Weights of a small GPT-style language model, trained from scratch on English Wikipedia: 14 heads of 32.
MLP neurons of a small language model. Each row is named by its layer, matrix (up: input weights) and neuron, and shows model dimensions 0-148. Each number is 500 + 50 x the weight over its row's rms, rounded and kept within 0 to 999. Numbers have three digits each.
A block is one neuron, or neurons of one layer that tend to fire together. Before each block is what it responds to, as a language model described it from the Wikipedia text at the highest values.

Responds to: Year and day numbers in dates. Numbers completing a date, mostly years or day numbers after a month name, "in", or a comma, such as "March 3", "10 April 2022", "in 1991".
L3.up1069:527553546475530523440485524499461466501470497424538511510446508565505407469514473567439473539486516503511431510602479485493539526600540534442562667569346452561537408511502494521511577465526543514539546437478464500461506548550472524509482480438530512522462420591527499559433480432475487526540467484448481507528545543464471525515439481584501521574495409458452439442539521544474565458423446435502529492436434517476598423563510466507521520434556491507

Responds to: Line and row starts. Newlines closing list items or paragraphs and pipes opening table rows; also capital first letters of names after "de" or a first name, e.g. L(ucha), L.
L6.up22:551513457576398472523482569427479523405497473433506479491506491515464420535623497473483517468412458547543466433501489507425462544548447528490515523507563592423425479415527408451421470491523482439565503545557629469601550474439453438515521598493515602517505446479536441489422478525529519500465500453390484573496524468551456506516402449411488447511418493521545504506578547516461427482470571427572479528577467551470431501516496432500530437533489402495
L6.up74:508511489505575561477536512454459580460486489515428482528439579533468420450492523510500412479472545457543468556475556349501445513505523435453545510460521430533475571466519506417462516509482457498493416530418498517410459516511543504528592509515556510418581522493605482436509576494546484509440483393526604525475475541484542525543537502536575383467518425462478529535516476509501442464390524506592500596523503499444479534468516458605555544523496481403
L6.up111:522441507494450508471525491517577505498604520473460531431537561407551512523498501452503548512514441479492462442523446546460525463488491513552524540587542533449513562429585472441539470585473383492443532481391602424503525517438457522449506578523479436421471545481502489489506556488452399471406469575481484468484521485476391561403473510550517559567503505479461482476494555454545485485545495534493518533500546469459476524525423507506542512471455499501
L6.up119:575512547476559535378544530594524511536441507471511452586446564504588535467550457568488436502522559473544568526500459374432474452562454514443555459495603485422424546432549549483484456495556498489460567497385579453444478476512384462576446520526548496456524502539547515489573557514470427484531472541470514481502491501531505543485517553532521454448425462427494402516486443590598450534433549503569456625535522550529427533478402477489538518448512580468
L6.up460:419502428465508468448535476499440603473541473458534503472517520534469471434479480434449596459584577551493488567460440447428511534519488502577394527468529579554493410494528497420383560480495497572512480522469567436530508601484460481465550565598533530478529486459455469565558532540409545436464491432492553554447400538415382539488479466431527552505457511592489430421441538509436544503518591414628495546542445487506459456423472498491431574540490537440
L6.up549:441580502599508493436577495559479525528584452417398471550526493581533528502520434547421567464542460514569450536477498491499492419499601449499547524379589493531517445549527417484571435558409441543406602492441415488524593477475444556496558482546484505545476526485474454541497619433470515484437496497471475513410571509486465515566512498425626447555422468460510395513540503474478423424533442461507550488514593406503393544536520475516546500513470482500
L6.up1103:557575489436463522505547588529433555461519420524506512554540472550467486532478573456511492505566433484555424455490495462394427494529580545485556518464450447478480448517470452506413506508514451511520567460401521400427436553554453479533532471503490525487558589429510495446533572496434466521513449584545510389489520479460508542532496378476573491525515526505473383460623527584527532506412558525613521567463470510508441475553437465510504558453530439493
L6.up1343:519463539517514481440462546510430545485487468530556565570490548491495511517541521551471461523565614489548469512496494476415483528496560560521546519538410527553448474468484561607462451510556418455468553603586578489511415486465421534570530518648530451506473548467548551606457415463505468521391493590473452462468471493473410576460555479441473424558514456542552562537530475587499528508468528449476457529536489476547510509547468473498505563513524460504
L6.up1597:521571494536464536418557534452502447472405505491446508506462476561564459517579540512531572473595488499500482559495515499431519420547533481440500413542445437507485483496504542510590545486445455558371547530462499487589447508557445460443507609462537536464553592493501503466491483558417478499441516500565521425487498554493531578609448483508435501506570416554428431443480532529440505492562557444436498541511499447435399481608599474510543578484545453532
L6.up2150:440592464445497492520471466476472522580487510554446492412458454446564533450543472394570503559575472563576474520540519476500584531605549500525598480567450471521404551500587500497389500516490597409435511472426512466525449539508432542577511496445549514479563456537495491515456482497478432501507424493458495492520584431485499480396513545392428561377408487468480478535495434475499613477612490537587542526534536513430394591465510536465465490444474533548
L6.up2193:387442496414442501351467462582441519525590404526494560500434464438450543419477517431545538499511459398549579517494543504458385515503439463658494544530444453548470546519460506453438438599444466502458524494492488497532467550453548468581475596540562482530540587565458478458498593518437512497482475542439600557554517486403444523494458458411456423547448572507496474473585554464443520434489556502481528663488471570428538508471489451547510536487568422419
L6.up2235:520504536469451510530587450542492644619478413424547578403505495496572524422477528450569445504552499613513563471636544455372477498541578463495524474511476503559509387478606447413402472579475494477427489477531594483522539527490540431559534551560483566470563564528461497569548494562466478507459504613455587445540537471511423609427468509476544535455392469494477494495496492536441518423402547443512489563425549539499536471583552525416484535539547530488
L6.up2252:500453487428443427514471570486390528546507485545483539539413480556457453556496471496461541523573509448496519456511492444416412531556515503518513479548545569470421452409512463496435557617581454565518534569509559500484549497485421564496527548455516463532456572389539490524508457552509564444464532533504574553547536538353411538456479500398526465454487517529529476504570473558500547459573589564476416535438476495503455420489464511475502577492492484499
L6.up2508:498527440451468546435528455493484575391446588467486478561482539483374495494549461443500419480556399612481569501611599431452537516536431571468514538512448496534518430504507478546468418499438527466529610498515533510461504513469491444662467614527492501425444447430613467517591539561480440501552504450519555532472499544434525542475493453474595433535511549459557549551492467511511549553466583548495525611508515630457515464466454514621471509478540470390
L6.up2561:579553547520479555514660523572416577499521460510478439472558555556484468501555536502468559516550552532515529479533561518422490463524471490470444479467479489490509441484524463472348575550529469459513508550476584494490426494446498551484567515495521483453447563462481479517553508543505421552462463490532462406435552533537556489445498400461570404481504499507504524496568502653564562380479532432576505579544526454465500559517510495531458535549474492521
L6.up2629:452598437486565612514465491482435560449551529446427651561514503615549539516522436554515493465444507524607534518571479354522609464611484456525552552546469590468505502507561475507393468561493512491516532494485486501533493600562501500489547513496496521509494535535520453479513456470506412563354480524515545522480434461475483563430491459560578397544529426498438458478546526494402495509525480514505384504483535477481445498539456474453505519473606484451

Responds to: Year in dates. Four-digit year tokens finishing a date phrase in narrative text, after months, day commas or "in", e.g. May 1950, "In 2015", "September 20, 2025".
L5.up149:487430581507436470405570493466517533480532568522503385554456533587513472539517545501488471569422477557422428607494444515401530427488509453502443428512517528476510520516507493480446526392443467503449557519618547498557524521564499501509546561486492489490484586579499518581483509501535459558520469513523487567508572497425421490484567446545451487532525445600530422468539514562513437506534517458474478555513506533493572478593528458561507506487605499408
L5.up824:554537521557451539388580476427461457466470507497512414494459525463452483489502446502487469523496535490471464578478526571466456519557494521512360559422505512527533488459482445523497610502489496523502471478502504491466493533484514517509530512556499608550494562574487489572462483535611522511490525493515539560447444394459443533526477549430562526472483498510479512478526483450501575549532542466470454492537413545473485512537507570510590499559569585446
L5.up2342:491537520484477543373531491464484428499555527501523526459528573527470502456505516511496429486406482521527433605548458546468534516551550524461512546483425482583548474548417476462511623441486499555497515481507467464504502592465480534445512525545519418524479535578521500554451460464568485547533512503572515501419457579542435460475490501498534579533592470537502444472559507613519456527519553485456450545522501547412484526548435479509516496569527452502
L5.up2491:533485576485394472535429513389538526519494532504608472531477488530526474508584494507511483614414436480478515509576533551402516542516513454582430479454458544528466480513542485540491483513541415538596512551445475498512481518471455441561501614518510540515445560458470459548425573479492454446494439521444539507427499530464522511475483482472569555588454493484519408532490368475490412494517611504484468582548508522515535492636477528544555519447513479471

Responds to: Paragraph and item boundaries. Line breaks that close a paragraph, list item or table row (often before a == heading), plus sentence-final periods and leading table pipes.
L3.up1344:472512526504436461401487522413360568539460413501503516516415453567524448587472464477497546507613457508518491459489473475459485425603479453467427485579365500428409429493537454432508649607522500481406519438514517447577541548503575471504617628635581482508542584527451415454529498502502420559466530557495570545516501496426449522461514575494426516538394485464496507560541540529448584488527518434505528527451516432502482474542462488463507569518521529538

Responds to: Year in dates. Four-digit year tokens that end a date or time phrase, coming after a month, "in", "since", "until" or a dash, such as "24 April 2010" and "since 1990".
L6.up7:542552554513463596412518496466555560517534518405540568442471481603539503492517570512509450495498446560494480458462454457535441531594501371517493532452454601514496466411517505438424557424583489495539545505479504516559554586517491465570447510519531556528486442492469469461422502497480471541544554501550489539513472457524399415556533485481419487421406542558644467493533419532480561494482577494554501467512423554395613466479505489489466458507479417447
L6.up72:497512555563449566400501427395516558437448588462499470550462555516506506494584528508514519578495555628525542436529440551393575518591488425545455497491458475568528462526498446533485577510542435450482472497455532474528557583466459493562496545540450558530495527538524460574449485459503396547528591556443505538420490516476537451542473476463460535460507472434530495568479511526514442474553553488540495577484508520397552407564481515524451471503593437510
L6.up98:529406531498577625395442483537469619454409464516563534485501562515500574499446592555461458525449429552551521509562472467473420513528606501466496437459493570399499536432510478502454528582459498458533515462498533473476509551535522409509539508397483489504526498518494477559548543501442465576523530490581519531515517527505487464503490460452490386491359547433548458515588429534529542533537549389548442549517515413466472512451501499577531561595546544496
L6.up122:481493548541513554427410531529457630474438505513450490529454463516476553511552599464520408563457443573621581453611506461430501519567482518474455425493491529614391552459507499503559483520459488465489541486520538517515486555548506474539492508517524469487447524517529509450563517474480540574541518484533522547458549498521457555505542450444464470537432583421606595425484448435481539394466546459565483537514464482448425576434434601499530468497537386508
L6.up633:466433563460432504408511533505478623582461531468475459473492537537492513489461546486468508552492446587613494500461488470593443462589556508494421423471499503539463506454516478481441532468553430420475528478531582513451485510538498486484508569558541488463389522521554534449481492519480536549526473471598557489487511553472474459554500466525462544437428506422553524506559450487512478447446575472606478592412480499411468538489498578544435566556524476503
L6.up804:547490552515445549560524560421468491551520518434569567498395557457544516507474519481478452521533498502485450547431423506544483563560546445490528474523482410543359416447423507473546480588571460461533398465459485511514573436446500422526591457553551494481533616512560483472481533478545468470486497579508478573510455526415484450483478435497557519479436451457550480480601406580556439425526456432471511476553492435412421470543391486519487541497547472519
L6.up933:474538530474439459492534482445460506608494478521542565508463541499474517476506556559497486568423536486547500581507499458447467483423444502505502477419500453520465501469373478424483469476518454442426493509443509533518468471480475518575512428536478557496552621361541428436551609558568449523460571603491614555380416465475442429469488490500601542566512492469558451558551475471519423486515651515558477617562543513492471493491505430587410508484500444586
L6.up1194:421498534536555503415455502507430562508439414467550450406498495498533521596496567456533502612497508440529531461475458572571500560572577360544415556559454466442473554535481419443536586491543527502462422524485516497454432516486472448453466582590472537500490611486495534548457555480453497481440494502462525539517492477439526568416448480539526497433421466362521543577502504554496506554530532455517459557437548415510453528442462580527492467496510530503
L6.up1330:480446572602545479529558555439515476501497471407417451495484542513519461441607569577486467599492450473514416509478484507496512492451462569544549494508478496511472496435480547429486513436456503458499547496439486457456508507531538507587599504460545495462526610504505513470431455560600452586520438511482507557419534602480552523500400517498524473528548475507543484447479492486542538530505518524555471527548491507443510500448528471573491534494505470546
L6.up1411:506540497455478560409449522475519593577464510401485534521487542487504568415538551449450481504456499628529542519458492530459498524560531545500485423467537521508511490439477454516514493485536484404434522468480574478493566479473448432665531559479532481508420663542556497496463621478468467556449516485548497479458451545439438500595581356423512516481460546432574394568593503471513508441539635458524478486609506480484434448546416531504465550466563467543
L6.up1570:483434552534401452469561451519470518561465497510436436547508593555547498438601461593503431572628543429455484473486514466500476494665410560485538461505469441457481454533547441414463520455453526553477537569443563493457558471505536502511514485488545535442454534439467486451552593568519481611596508525492531469465496568447404500458502565534533444479489625398507469548547438580554538499562506482476551541541486459539546447465516502535505468572516492429
L6.up1728:464566483492551426394522543456501460574465526520476554555535477456495475518533468483499384541495525477419460558473519545469550466541409468500440568543551430554494580481403446428416390574483533464588457409485531500447577512523476474471532511512507507572399586487438501526513537487481570455427536477522555447486486539526461409548441437495596516545439534539595527547504488415530485500449559536508442590459606456415457514529433383563495485602532443438
L6.up2172:474504543476490470496530457453447436456498546454433565518472601458522536551497451513492517494473519607506433536550476575520418469563570418518596477476499536416532480591529490527459519502431456451469582518475634485496490497531466444455454497464578521512525489556404590514497583448477479457445425680463566420464507583413534483471476513481500548490495435524524542500563447518548519460508481539406503488585532469430533502563459466476564546567532588444
L6.up2456:495485493451506464463507593505526436509493460484471552550525566525471492506469513485533480461624465528473541494537482589453530540529568544596415483484516423545464433544497508475445539514524509459469539479492551493462511417558529506519531555516455468438449592520483482505492532449493477524464484560504539502468510594453509419374545473425556434549569575512469513509535472577461575557525557516529533644551546461479458503562424503548489592570488525398
L6.up2498:487529532576532524437551559590487476498489459451486474532557479515506487525537547482478414550560488471392429514447480568484569479454519454516480442470363552465525493502384448483555508519471445530455481464496551443484495566508436546517574487527528492442469599474474543511474532498528407440419556541515577572492470562478513506395449454515636474524479499394581506498520579488549520519468562516560526462469577488529475455484436564489564526568569523496
L6.up2548:467542563520513573399480574533500525566468491476535473543410507518484524456550567466515502555533498563494536511404544468436481419591504477486475469586511449493459576503538540528551529428470473582460449592514542563575545552508454492519582516515424450603389590466529441641481510485536561440495552489526501495458425545540516416527489573579508478499476441515550445519528503452547538513580536447492480492476433434423440504502518525490462528495533551484